From a checkpoint of a small transformer trained on Wikipedia: 21.1M parameters, a variant of Adam for these matrices.
MLP neurons of a small language model. Each row is named by its layer, matrix (gate and up: input weights; down: output weights) and neuron, and shows model dimensions 128-319. Each number is 500 + 50 x the weight over its row's rms, rounded and kept within 0 to 999. Numbers have three digits each. A neuron's up and down rows have the sign that makes its largest values positive.
After each neuron's rows, "fires after" lists the tokens most often just before its 100 highest values on Wikipedia text that the model never trained on; "fires before" lists the tokens most often just after its 100 highest values on Wikipedia text that the model never trained on.

L7.gate164:548523536475576435530503488423510473496498458499508605414547476603549514523451555459434492484489529401506581502492454507508541448537553461478517416453517555518459511512488620492544496575590560504612445481488463565463521497508455562572546476531400518451468483532457489564473463473482507494534507544566522525612544485542455503408449491593518507496486501561466525382533534483550478522580494520572512552489505438541527467462463466517557503582523449429545593558490469418552469542413460556535472490501590556555476479400401498511519600556563523465440495507512530515501476528404556456
L7.up164:533525547520534435462432522576579560499510622501582509495447571406519572498503529536462522510506488562576490517618623524488386499418440571448505486505552495507465574491560510512467510476512486557401571465554518373446529420443446498480512536518521479516521461536472562538475475405448437458539467489542556539466604539445490578494503383377503429533512423518569454559502515441495509538554412540522507441564490483596392494431441498367431541497502492569484543566578498560508566547485472460528549490548534494488499559425515568556413514519489443582516584528548515513449442506492493524
L7.down164:462489521521600486472485421435462525402645506572537593387514518557535538484560521455496454547442493455572501471524466501491613490585526474456533461501393506458475452430452549423617570547631569520513447459456482524489465522450574458482478589576467435477465463612602451479466505501500516451506482605536532493502497482581407473435497554444501499495521502547521508430502480502592489545469586533503553523517555439508448474476474569545549577587493597504497486511401504536508463410588457543532521463471551542567505514521486474536450516520529481509401420426516488517473489546463455513
fires after: " ", " (", "."
fires before: " |", ".", "78", " (", "4", ","

L6.gate160:445495492557496489521490511492572388433445480633492500524553486544555501507526496446460465461518530480587435570573472478537521477427482442431522449484440537514445471502535501599495487538513534469514496468513423391439522414442594541555570466511485479525418569377489524587432470480498534474460511540443502534487528489530476492553430433454527497459524581449555470509519478470552557500528522588502497444602417490427485434438449564451450506503573539510529541454386493512549488490570532475517496538477433631492563515483449511481537529531512437438508418610545466522553448498457587542
L6.up160:515477451495540486561431474512544526458493495492559407525544528461530493486526529474463647414467425493467477489469527522575594442467456503528514459356520487515403481506551460464490491434497593512456531470456499447490408496495517511442382457378483457506541455535430470500606442473447470526482535534478448475543494494432492506457474508491473586508507542415518401498462506495531460498565457480413521435592474589447543468466454512555381488596503408572550528532557447599526412432604480485529565589504462487529391395544507436547492377531471555467538544472547495525489556546497549515
L6.down160:577463446377526502500500541471509479459526544591507468536500516598482438485514416530460502507459513508507456460498472482573461578535493521476589548472470533478457577474593579489530588459389544460533447503432517402514417408434595493493528491470413417520550501611480520508453577533480471464462494546483542533461535499508456456519406404448547508412462509535474511535477500569500494409471581504513544469434553470567509501493480450402497414487471524490559496478565498493377499501450454523440504475518616437437520434504488507455477504543493479466497470433526541581567475476518602513
fires after: " ", " (", "b", "att", ")", "r"
fires before: "0", "w", "2", " a", "op", "1"

L9.gate509:492452469540494516600510591500499472426572502477501489491574517579395555477607405627488441514453563501484455556445406422525489596443576431492455573512484503506407569521565526565484563322467471562506528488540593470447426453496569527525466527497452441530496460465437508488484489563486489544542412551468503593549518525501422555567459443528601481471510443560504462494478530449575440503521593477478557432510486461469459549457501420475477482595527596601551519486488489436525487465555499502578536475462520465487407508498554418486533528505474474511438528473570472532574605494443557543
L9.up509:494490447495517468546490543526516510526482514533517453404466572470570454554619483526523525499512585526438458439499499472510469548460524614546574441512516484453437528541478510567462551429418478540492564540425522468489435509408566456485451484508484507543430532488507430518471446494390550499496524535550509468537580481496425395533522560496484452436538433447556409478538470471600573572568572421489517446450451502622473444391482568463596461549557590546537455472460553383507533458537513570498592651497367398447488541534533406469511484551424518466516559467448432432584551505458542528
L9.down509:537464431514576449552511470525622458475468494479559513568469543526451525502557508422456523436550451499540535459554483485510514575511503501460484530573470456403531605447465576560463559523482439479457551514484440446496524548503477454362518582544475500548411484470524532523427485540485537503490502463438514453580546505417536513471488527571506462472482413473452508590526526480570445519503434457475512520504451456454520475476392551476472410598529586572557524447427461539579496494522501544450465520525452427437477564557454611493514447546525470445540483406455487535426540568529558532
fires after: " ", " (", "–"
fires before: "0", "1", "2", "4", "5"

L7.gate784:634485481460547441496464377474469526407506594445471542493411494470509477464493548460389549491415512516513514486478534534479466490451539492536357550500528460567465471504541565494486466462576481517495501541531564544535493525477587577558453480508479439488542541374457407532530552492441499481462486500531508531404514521526490517462496514447481456577503493584523577460503497547482463496518567482528382445449459443522682554542399558501579399496464473528489474500430483497530492500463506559488526481498508488556552472470589502481434521554444463586507448508518432507573451543404448621
L7.up784:439430574546471577445539536598485497622422494507434547437487475461668486501517578494510490523557504536521433548535548502526489474430544457475501530512401479581514562553479528519476451508480531517421490453651427553521504402503521456470575523584454631549450475473526497558602517463537514498450402485549502570469450510461464505560495532536449543481468612574452487495443483404493490604585525517485572491490428521521481509500561535553518453582547477516485545486560471455527483494527425490527470477487540487527459505457436572519367537480434529450435475534427450530551460497552557527
L7.down784:587451399545478483504503472494479522448533531551523520536481489500615448502584559487355565474455536484476412472500503505526549498463530514509461491567507502506491503461424471426483404566530455521461456411555438546445500454472501517513477414501458461604521534447462474563587500499547420542476528447480468488486476500498531549558451484478491462474500470593508415444472560471478438483466515427512518558459417549408634496506458424499606457513489544583543539497495494512510534467463570467451512396447519470531440532392569558525432523494471483380505490534496368439530444522510446519
fires after: " ", " the"
fires before: " |", "+", ".", " ", " |\n"

L6.gate22:556486476513603508519497544587556461546552461569468464460499562419526540497501409500493436517382513501500469459524480517512455475448440539498467506485546517556451496481548460480466451452487427471547472551464499556433527474523490549551460498477432609456531533417440475561467436411514601482441487435514453449478438485495560506549473529657527475572469591497541501566450652522473609478554476492512452548504487503487523591544472516528512449562540555473426460483436596498465438536532495484441518488492474526447547538510562513434571487504538532469448485465495525556528513482509433479
L6.up22:576456477562531516544545471574477437487470506440524521491485491431530474541563450569452409492547533466473450600504439514497512570494463457568555543452515581445516539525439481448426564432556471518535499460530507536496514472521576510418465491444486524401513546515393460520494499557511398526458528429470552486495521495527561416589549545539458574423380469509462445523497440508496507519489439434461579500423465452432495472491447537504472498568585471523449465476423605440483474512556383456408472574462508541449512535565484523420499508593480562412448501521450584438495490478523578478
L6.down22:566473476471486477594531501471487493544494465561474500413554493458442593495541436547464546494548481515528500490441420519452485513534641497478541501603455523487411477504505489435488583462421470453437501507517478425415402486568512504514430440495426464520469443523439569572502440501477571536523511497565425416610510454471427516498457521447542504519457414578470497552589448502506452475472522575609510459439470457461586432509484529495398450570478493562462513535453553498510485472589481486482463529462526382535420470455490458513474473505573474537492483492537537484463578514474677492
fires after: " ", " (", "–", "J", " W"
fires before: "0", "2", "1", "4"

L10.gate278:447497465562474541529501453477564419532450565410551527512557506430503505493510571505441446596460473512468562414523552439476493405477493579540528444523577445421477516549552455614481457424525576493503490467578496480519482342615492472534525492446394522459570519455512530527525509477555568457444541481485489556469565514463553519498532496506639538487464508347475502535525558600463553499405377460421479534542545486536511533459415467591478543556526514447522595548670466482538503548468501529430519502525563554514512499426490503562535439509503425489442480552535550462465424557481543496
L10.up278:460426491462415606454441507510536516382476567403441453568536440501471498597451507511464436468395520508569526520462538547483511506419411530631472566503577464481517413423502554483508413504458401522522571511494587449485534487489688514474568522625467534494471554499525461540553522576493547453491503513508600496566444511562473540466526520506492478518531553466440515529541455597493530456454480542521523559507593565487457394485465498422533486587571460486471478565553512549511535507549508497483446456471521482481457562512483508564566513523591534586528487545492504534373515481511572378
L10.down278:454465506524498512547478444528452534463470550487528505546565503476525530486545513487537485500473524509475507418509552494517464520465487467537576518475462475458574479539482488511558406489485484523611499523471621485491563507498508493487485144553443526452479573508482493442561469476489546536460499491497595529474476543523468550457510531456506450506505513482497465550433505538462504526488512487535523466538497490487472489461486475506547593495522530534558510503579508511595517488411510476474527566533550539528541460566460451488452441527567430556506501476411579426460450529463495537
fires after: "′", " (", "°", " U", " −"
fires before: ".", "-", "″N", "″E", "′", "+"

L9.gate777:468457427497429468518436531442502513549503525519545569459519499408516486542502453477546538384491466477533492526516503460490517494510596495480544477433443502410501398511560530453466496467573470543565491499383562468409537539585506432560521513451501582412551452509597410521416477513437472556449562447550461597444502489490534566538521541545550541441490489591566592435412463579465527514468443502594496463492490487532453502515448571570552460551484595454507466501548375528516492495486488476499470481530572442598553491403398467503566592565592414574518550494532536407488511587485494561
L9.up777:529546519516529565509534551456487458477562522495517529555438492497500450426550626493560382483534556516564483594518435539586504466521447610566567499444561408541537490496562477605565506525508509534517465519607427467423599507478461459548439502534489520556449536523522529475445535475500581464600457521423565476641542497419448499458513407548487513532498487466500495482558546503579561510445538552524524503537468572430506448496562396475457512476565509538529446435389505467545516458566435544399544570505511505361463554421522528501447516462410497571474482501560524496481530412477445399
L9.down777:477444550468475616502476555505537452592448581504480561458518468515491441465459566495501517475519528546463558437454462477430475530507488530490484440386521453550428560557533506489496566533501489486472562497524620496481542540560463543528532474471521534399532535454526474447481474533363512458488540430557583483410585539484539461511437432557556469342511493641536554450423572462449513521470454516474422523598454425486559486504567481456449472450548461504549563476475425479510423444465437556488436501569472498555524535489474461409540570443531449518517415455597466545451424466480511492
fires after: "′", " (", ".", "9", "0", "8"
fires before: "%", " |", "″N", "″E", ".", " |\n"

L6.gate278:438475522536471522514377602517527416549484471491597489450548464492530516514508483473467553521454508525511397495464534466555473539454522473529532507459513529469490462594491527409483518530514411541458522489569479510462383472522485611502429541511515477512538560527463385508568468518438524446569485512580457466564623487405493435509449560582543482519411547537506432451600476521513558515486509460530495509501507488467542564528430478415447478535616486559512496509530511520550444511495517470544467559469532414421578520402434463422502578494523429386461397495517484439476364541531469556
L6.up278:528531494526480590554440570439514444524416496547514448466425488447505504505518454490484513461476524557616394533488530421571517602501551561488568546514657551517508466495582465540475553544510428517477539569563474505480500479531419577446453487450470483435556489444433514456529535505514522495521433391540485603532519541525494531492526546544476461528401516486430459469513437595608496541537547466540501434480498498459490560497530505523478500597624470475508493481432473538538547520560568406557467606522599421467545519504507456551522517551422453441490460470472481428512448574503411537
L6.down278:518527500600521454561515511486428483456541489507612450462545515586520481484495487519467440503521553516534487542477537494503463584525541560454583444519515508396511482482442520480423495578529433478519557476556463421520445435474453522419437210470512429464521442559474502479504500584505461587559543560480496446482468519494479517431529518455529491516455479479488409505518519499532483484447504508515503432536644454534543482501393519495426462490554470574488498532460436531506486385589444514536543557440586497480422517490526519433532465507589544465543506504485497470481536448447462465
fires after: " ", "–", " ("
fires before: "0", "1", "2", "3", "9", "4"

L6.gate830:500429548502483428516458390517460527490522493530541443429495473512515599509505650521561425503447541558524488446531499402496491499374571530399597591516617541493438480440552457427479432446464540466438422534503518513505554483507490585490452522530519581523468547421510464532503510494514600399499521469498492505571497428469523492537506539513552560484480598483493495519506566483397569514546516388569529523536540417475471548542573436543418598571478474454456462485498487507589499407523515505499466481530496561532559489511482492560508451527568481550479516475492597517518488564485546446
L6.up830:450471525466480441509432535556467596566553583478509399459489511531426471534428486451515455559387471529545496561452583494466481494414546580483527470461551480431518429549581407511467548535483517480524481517581521512594475492483479586441485527432484508519506492544472385565507475407499589536506566476476464463571484526483523474492501599501503465472423497475450377450520430547497524464594497593494558470508451504516521547459536509503438540515602444560517474530605455572624465525453532527521497536476456486555555422442499493504568551548513511476491497418517524533525411542570484393
L6.down830:312495554455516477491607461535421593530549471452536422506565479546537434499503509492538469502516437526517470535454590503493480527417465610443493387423582512519539494491522478428495569542522524447615574587597494501545585533407418430427495478508611471563525562485435410559521479471552513501495489490516522438473461451465453485457485531477501508475436550512555422445506454484523437559520507602484512504555537454525569538584479510507592441431481488458519490532491561492530544455560520486452472489492563598519485419538460567594476538480491545548536502507521469571446397503538439483
fires after: " ", " (", "–"
fires before: "8", "7", "9", "2", "5", "1"

L13.gate473:537473537518476478553557503483532440396541571425365444534382542449558465449503442561477503444582454571457405485528585505523418530498593472439535476475523508523410448508532494518420474353491564418495457572465468516483463481607493653552509508515551556382494499478503553446454464524502530498459505449442534507495528500480472473590491586535474558471534541576576455488508533564466513494567542451485498451493532454431420487536469575500602512542430584465485438546497520556511392448547479514546498518590536497565520506487462554501529472492469408433518526546456515513533546521483539508
L13.up473:438524480517547453481470495438489423480497538616509422446442543523488443577471522547595476476551470517469477561439525563568566485503512491477425523471608481427512610459562549539475582540522580458386449524477468488537440497684501505512510545517511526464487459472486502531452549528511541485491550439479478477510497495508431480563460576542564498581545486494418581493520554483547562463505441507498499523497426510442435503469527468419426523477526577552559506386530570535466349520527471548459544574353499414526557507510565536494522466610461556432522601359472594569549469571468537581
L13.down473:475568420429521494535539520512562571461511468523445419466407513524469583530493533539423581463519517517455413490540489481518491473442390461452527497538448471482477436523518490512512493529418639565518558559507540514537490502546470493494487434585472470542459516481457485431491566482546470500475521485549445565525499488530505353463473464505536518542522545482486532451552611517575487479524508549443449481447506532378425485448526518528532453555444509540481470466508474425441433380471461515454480573509476479478520557466499541475599491604519495532528497438517494590469468547498495517
fires after: ",", "-", " ", "."
fires before: "9", "1", "6", "8", "3", "2"

L7.gate61:530412478356398572435525517515436434502525498508464512467487492551500531462558501501527480408535509500438440571513505439423513583480461500480514559517580466485460450589472555586466519442616556423489474509461514596519533596561593474562499494576444554563542432458498523558450514520472620510461481472572573436509533555441536538563441490554491480457408482513537485510432576533445599466504548497562499507429590467470406467477473493511492558482545538569457591413452503503474561466464483581506500452497498525491424518517514538518548556477533585505457542438504481538429517420484472477
L7.up61:520562509454467463502442524498482508431450548490481530378491373401431517474442500531526469441482497507461503569436485488516622530520459516537455434489549523433574487520541561511511520537549499575495588567512620476438489479543533574628480522527493451439450496555451503440522435489485530523533496514425558524597540517476495578450517472492513542434443481464480449388535480503429544430489524497532525503530553539491496491555428561432482487562487488514621543579451500497601417556541463507580599558453475457567524438372528457517522541539476516502552414594545518526498481474521531534
L7.down61:463451525502512543439485557593458490556508506544526596476446494465521451556517536508511542409546525546553466524477489460477505576447486475545465466503454463483418500484575553480513542451457435503430500493524481501600437434501427433601495455530567479509504485492415498456573429531494481473484497592519551474520400487555498506513487474556517596541491496452492428395512534471522586536394488510509481607490491459422468511471502457521475513415453544515555464546468536479484544489596524360439498587604509467483420511458499498517531539496509525488458487485475509454462518508553548486
fires after: ".", "9", "8", "0"
fires before: "%", " |", ")", " |\n", " m"

L5.gate149:463513552446450520566466460422472415456497456526435510518491501478483489456533562494587483439586510457398553446528547493487520576547555502457628494437532400438476521474541505512524441551534476507450522515590545428522544493635523406561520521544538459410544487495527446476511505581535514419593523492514481504529501420405510545510518501500551516469478506523531538464481505450590441439529492567450494597510464520421500523466501560508484537421566601424547574476429469396487444486484554579444460467453555433535524438519447501552480586433445573504507474459525412386470483566516472428
L5.up149:557464465518547530534513509526547490513522568493518483497521590522538490524538414473556410498444540585498531516592503455511457419496435540601521505511547403567397549600511486539505510505497566482483495480491502459410537475555527497467444493495514585501512518483496572417535491400419440485524481469565525435555586570488498537490520458594559558565411434481640442469489453482407575664413480548490459459535481445565488577530461496495533524433524576540571517351519548566382500543457520490499485535532464512439492520448465559565537474434474479475562507542556437521484447463498466530
L5.down149:496616543494497428535430480441412457480521514549506490517599493539503522446474563500501477503517493503504452482426446526564602503521564486430523473542465505404514469415439470470504520511637543422555456476549567512510544488553584438584506529551449488511475559479473410483496482547502574550494575576504478526545456473570619409490468523522556462461508427476492602468455494496559430385496439527537472536459419490377530459493493544509519449512501534454472504541391458479611510478459452487455477458529552501527483428474498522472497586484546495488509546519482445549495449560529460424
fires after: "8", "9", "10", "6", "7"
fires before: " |", ".", " |\n", "%", "rd"

L9.gate324:432410448554556473577515440474480527574458475470500550411462478486528507534585509481639503407569601569485442463499467513487404543438511463485514590481452527492473437578527672476458458545520532441486437526613607511509515475464496522576517509550415575485506531544438476595426527430574461502454512518535532502482620472446498543489439552591517489434495501444462563436465516509497578493494454476593441490504502478544471581466521476557464496478507529506536516496448535546540471486608519555502523428500409487536468574539557539564548500488540514496486389531407585463529367516527524542
L9.up324:514493486455553501411440476538455543397515457455461532468512434616501404509468527623501447546438605456464538540505515521528458554476429385496509493537537499572447498524399504500533491527526502450424583542450377532563497536546491465414485460575436513531419502459417465461556524513540518527461535487598470538419445510428493531411529549411483454415554488524445448457496556491508519448515451496412589410536422544530449504481523461490420518494499504559504465504565545480532463462547598517458518529442539486544461508418554553509532432556446480465461511541486472466517564470525484388
L9.down324:546493508464478467387492455561456492392524498586492571462521524559463551539486511606422430528439412476412618478544496495519533537524444454505558580584497438504513533458556496478524485414458430503502586533411396489517454639429553474498500421490464550526449500557420511553563486477511513464467401536509501465501431532507413503474537481435511577514482432506499525553530516553463438425588536558458488510560472533510459500528492549515480485478560459565485532462432529501493580604506485497433552505448549551419454523436468470439525485469405406501559542503562474470571521490509458425
fires after: " |", " "
fires before: "0", " |", "1", " |\n"

L6.gate544:503511573565514471598527544503495516496494541481454426553501489458399494542553509559585439544475528522516568411524524452473490469465534489528581503507475424490451476468569525562565455506559562494577470465590556506557534511565537507540482494501620465482508508455496537499397566469445555436470507376548368556574586481553466542483464528471550503443502544448560475447465412398526609471491555502511542472558550535559468488602494550490454472451557458538547610510448470452529494560503449482507494554521464421545486489431448487573510607564514595470534441553496499437493446424542568447
L6.up544:491456485419465501535498508497455461508528499522504457529486422477497512459565464550472471388499487521460514475644441501461534473480520503548653512465481462486399594452546543471495509433501507440463572516506550535505467488544505414485536518531498471467592478473594520477571576495532560440521479471528503511515383528458490433497503530602483461438519514459527511491501502490505473460553518477440455534522453514496467524491611563490638516468462543609511530463461402485617500621571481533510570556489523461478440487522531460475486546413491538479551512522562484463548421497543419498
L6.down544:544608540617579489567529510410527456475534467552504520450472483551512410578469550549521452440589496463473519527388440513518554550533463475497478510547547462437525499433467475537488520398518499449521505466487526505546478497585508451502390485458528505434448440471512437489516393487451464513450458482527404419561506444440486510503453505491527525459432521529583432519518521491519500497465496662513506508544551535432491456449542500540510433561479508498448464554463460518562518420528402609481529485519564422581500533459500557484445567630582529581531520502518430534448565557443575434
fires after: "9", "8", "6", "0", "7"
fires before: ".", " |", " |\n", "%", "'"

L6.gate405:518532572468477571484477499473500433470495489527498552493523527506471497470480437481577420467566514588527526539503470460499481550548524516476600449514551403449481587445486628624573435443519427512497562499542488494526506519574570431531486495475589565385533500493579560512494525523503482474471549516508498465525548455416579565523468494492480607455422469442543470430512507505555551470447569454474494510499452581512491483532569544530492514398499459502499428456452486467529491566550511499463626571459493515569455501469601533537488494497608582561552547544540481442579557426567540640
L6.up405:521458526579433557462594487504501458482530550496446554504500571501478510500569425532538514491534469449505553376595510533459506486547506542530538494435458439584490545534486489521547421501496503483586534502535532497447528608500503550399492496475405472499559560528447493441529554410504473479524402532495539588498528549515417515481483465475549449571445424495489471485486442430484551504469486521461489539529544532556493455495522497591606443548468567536498517515554540512424378524432445436535475561474442455469500486435429560601571540456511514487527434534512547547481473503440476516
L6.down405:597496498535586454467494581485505488527521459596481480408505533566438464466469520512468481491551501481516529523463460494529523480454519461425510517474521485496593546466485517513481596462504508473561476447495450456428542556494555485550590518529488500476501476481521422468612496462524494475418507521426444521490626472464579480490490441486547514451547535503568485480493536435497495548339531625538394365489470473400583506527511528490581529534561584466577607544503449522506556556504478521485504479582543468499442442544512460500543503508466584543459536429556483537525505570578536379
fires after: "8", "9", "0", "6", "7"
fires before: ".", " |", "%", " |\n", ":", "'"

L9.gate397:482478560508497539483466492409521448437508509520552510536593553473567560549474427457422534553512542505481553476446518442561404587475545374497449545451602497456463450579474559525442589485476527502530502531516565517436438488578508463472497538505543591507450424461513491578492513550444545586489520359530516505584512508389505456464491512625509631413427498524590478491643493582532439483493545506443463514517499477529518476548514508502502482583534473470527590514497462512467481478552578552415509513537556454401504534553498415468445509528446463495497512464491552494531532526434442504
L9.up397:465558545449511535528442588511456349479490391563536439506551540536442471493453566495513506544529490449481592599497441479573392536482488513475539464495493479499455456507435525494406480438532556428453505484481616520515502499465489442489471536534439587556581488472503474510534472609442418453409547485507528576499500477485510451393498531563473495434417505524465501540585524576543482503460485463523503537547451451577546561603499528508501508475489489552575498512475458385579488393587545505510522568494512606453499479490479452519471447586472432505485516426556568475378477498439536499
L9.down397:528488451527450509543477557539486491489480444430526531486471519507506521509466516510516520432578426494531536511593606495509519463469460424521545476572567474455557490465535490521536507408500540485485481514575552480490538564439449475512527394553465469494490480436436459509463515475624503504496528453498579518488462519487519473471532469497491487472509474575557480547425500509502484506503545509511507550459467530567469447591470619591480492524491585468466523460501550504401502518510549518504453537516503517498506529447485570564504424539493443537480425502517517525504491583503556452
fires after: " ", " ch", "–"
fires before: "0", "2", "6", "1", "4", "5"

L7.gate137:466430499471452554555624489451498572450421445512560597526470553466475478500501510578533488527500529525448516519582537528418438422546576539551573614530491459436528491480532472497414555413459495511520496483534539540567426492475453467474516516547521533423490453493579457543436488541430483454468471493533559539466461496549529497558547536553473416380514554487438474528551523426465619477523495503548450594576490446567425496463514584446516564491505437577412587522535394519470500507541472528545478519394554472487520454445558525566502439486543484541537545415541501544513455535440560532
L7.up137:498388545478614541487567488481530503454535444494534542543511565476439484464534451520438509449498465515521508501531579483479464503490549495493504484496475534579465443610439553518452569463493449545509492495557559579629443523480527481508489494513462511520535517455511644444472553599457461477470585486576468494434468565454461546617414572499553473474510540501478509493534508506588452508525574537643429526544438561519579529499533489524500502580437465502460494439408487518551456426571444513404443628447472473413580475483605502497424487453532550501345605444547494481441459592568543433
L7.down137:495505498585499517556529494506557529480507483478477503513543417578433492473481546560501465522495534507460422443533509434381361510539560443490541573523458440439441511372512559497412526445502519521497518487554566517616503549442406499452539446517538510475478478459560562532455477481503511477535386503544510470460537480522427475615564517525500440420492580460441568560579544525493508498516540520465447600444553496550537537445509534473468485463517502627507498523472495506418514525451450603521462420516540426469483441439460544555446549507583516496528547550463461486501448468480468507
fires after: ",", " September", " December"
fires before: "201", "200", "199", "189", "202", "192"

L12.gate370:454555450589553447589406504357503573377492520479524524567545472465456515641525497531485437544506531517491436473423476498460398434399552467494527489435519505526578414535480522539532489519537506480506448521488605597434534435496444507526437505593495525444546496577534423518477484497513515487503476434545431384607507485392455498471428468551503577451518483567504536462541504554447534499564558454560540373566539495570456498565454480524448555469468564436534520484464416493431472468495535547483505532501483475539590548484581495522474514438541555478567509562536484520473556589544498498
L12.up370:444493399562486410498434539464507518483503549412449574576568457440456429496519443505500452508474436478474523499485475521503435449488525422575487467487510555591552579396525524502560458528499618492477475576623557485518483413498443500521460513472448570545525525436521418444521420502510424451570551431453503580473498569501533530428415479478543567642479588575543443537474549446420558427533462634394537539566511499517531544519518534452551462556532512464403478512551505528524556544522488511548477537473537518558588522479502527423415475569467416441511525578506487559545570517466556551
L12.down370:538551456587548432484534573444485426476512553459565479502623521447482440582546541524459530447588488447437414504563500456464475481370514517505521521565450558479456570528476445501503462517488469531389472508503524481569523512489438538499464358483439577488439539550530545399573403466532487478534518528470438577509475489520454561482475528487539493573501546548505470523551434501510524440464502583517506501537470597492413546514552525465507406567541475519569539518456523457523488493479447500450434538471489518523473488477427503525485387512456503480489493482505524561539488400544519484
fires after: " J", "|", " P", " U", "r", " E"
fires before: " |", ".", " and", " |\n", "ire", ".,"

L6.gate313:434521504502469488508509573501560420441549437467390530504559524423536509483604407438581460503537555528462541411572472493463497490568528580501554450461536538517450461567528440570443516532547450393515477444545595500480540558526471449496527490539467518440514528547533472517483570550457488515515563435587621569494461499484496483459420486447521537476488394501462468488502475510549452538395509512550495523590603501460449411550483467523534418444577504560534400381518545420479479488517474476516524531508538466531400442511567498554550531493549660580487546452453496477483479529545496537
L6.up313:520524568510573604570470475512486555486534516489493502494509485534522504348501515474548450472535477537487499399542578477421455510569532582489515547511497489531438540421541519492527463455535454490481551536569437480437537414487447463471458516636496453497478464545541453456451552516544558373540524466557574554515504464539514444504478414542551446539469525590484529503515437444479478494461575476496464541546459540502541565548626478502497432535476508581566527453598512464503475512530530433536634540513457573398503410511457551569454480450575430500468396482464435426578586517424585531
L6.down313:491446537495552464505521510525514440453502497537464536526567547440519521505620506500366510562598557465561435489476451526538540477520522516542529550533526423457570500480511546519480554648544521472573520440486537484432518502547557445528416544473545566404504529498535510496510530463551477423449509522556569378515534535419533545447534555427520532488484452521557526538492533544497470493537470520560585483473498529501518452453488568436538475516517453466542461429444511462513542545524509587475408512431593436600492472490528466553526420648466570510510563573472445628472567453551436465
fires after: "8", "0", "9", "7", "6", " t"
fires before: ".", " |", " |\n", "°", "'", "%"

L6.gate358:521485490496488487577506511455489458555510604481476426536506515491478518530515585484632438459514436536512544528394505418529443508483553460489590533456477543473455526502557427493466373425565553452533547550527586477391539441395490431465506545419457508507518423480475457624367540495527476402416444374546553419428548416481498577406466568555512522510514494459425403486420365547518471474596557603508544517519496446582504527578491518524524521497558510558519555532506488541468495432444463492528522498480456531557448561605469478531493572458494422473525508511423584508446505486496547518
L6.up358:508480441410440487479523423471445459535436502461484476510525547520412536458369488538543378452547499429475542541508560432551541566491554561454548487463434481511503576417493470502538369452524448512542497516471485509521532450433527421579597468499506507495492503401467472558499508418604408442531585524497526521402469446450496490468503482493565498529525480430429459482465535452520441484555533457507546512431507426478413521514545552531509574531532569518540434476475618440475503427488478534540525553563489456573416524599457593525528545522538458556447429486517543463578495457515528481
L6.down358:590504500515490476459406459496451468487521370484534478467595558569593411428455488547553324525440474464493572535491500421456542517527439558529541552477503545510506518486414463505509526420489489539466508498545462455607490432525545461616473504443518548626462570455450514459566418436509437488490437560625624514490419533497425483497530503518523480529393511452563535407485512407483511479540434546542530497557563449325559485539469503583470535509576478549572431552509540393545490519496532574483483461502460453567437439446446523433431490509556579564468517523588504468493457495518504486
fires after: " ", " (", "–", "14"
fires before: "8", "0", "1", "6", " |", "7"

L7.gate127:587428462566510515542416388565465579464483482481566437467504511496512462504480494532518412579480431513550544579482562493482448605504537550486559531516425645570401464559525478512570514468537452538506448436483594503478470439496577487499496497474412522559516473571430515541530365458547446499543479505582520483492497485498518472510501549514591493573468528538475508436516440497534464505470501409537512511535507565384448540524472466539427550512511523497450507481584552512493480500453472561439463538478453477484449518506519507475495524607555433452451520475422546478400490524489607516
L7.up127:511430607416497510543485455504441541466425469461505518516481519533508449515443550589541520486331543455477584549492517530409430431484569590545428462432438573525487504538554574447488522506561506437567537635448545518514541555515458540486587555478447560507454458456515523504478485427607541411517472505440520552497519478471488409435529486616503526463389569529385407463568485526496479429503454563468523559496447566486549546472525518509487500505539476566489498519514569437462548435462491494551521505466509603493577474417511529501431609553512449474523430491542489446444450483553499429
L7.down127:502550502460435488515482470559495478515538558570492615408471572514560486495454508501574485559462405501576549494543504555522443547493405410539491487465473504473442490487584512468477495498460597567507518578437498469556495493473496520533522390478482521494501473581503495476559512478467441501555433550546568538454466570491445443478445515420558461500527477548561462485558457571488566505502463479457537539570527523476513534497464480507470456549472468435412454514487549512526587580486501577433493496451462549562520500566462480463454532484606564416482509491475445568473454348446530537
fires after: " ", "′"
fires before: " |", ",", "."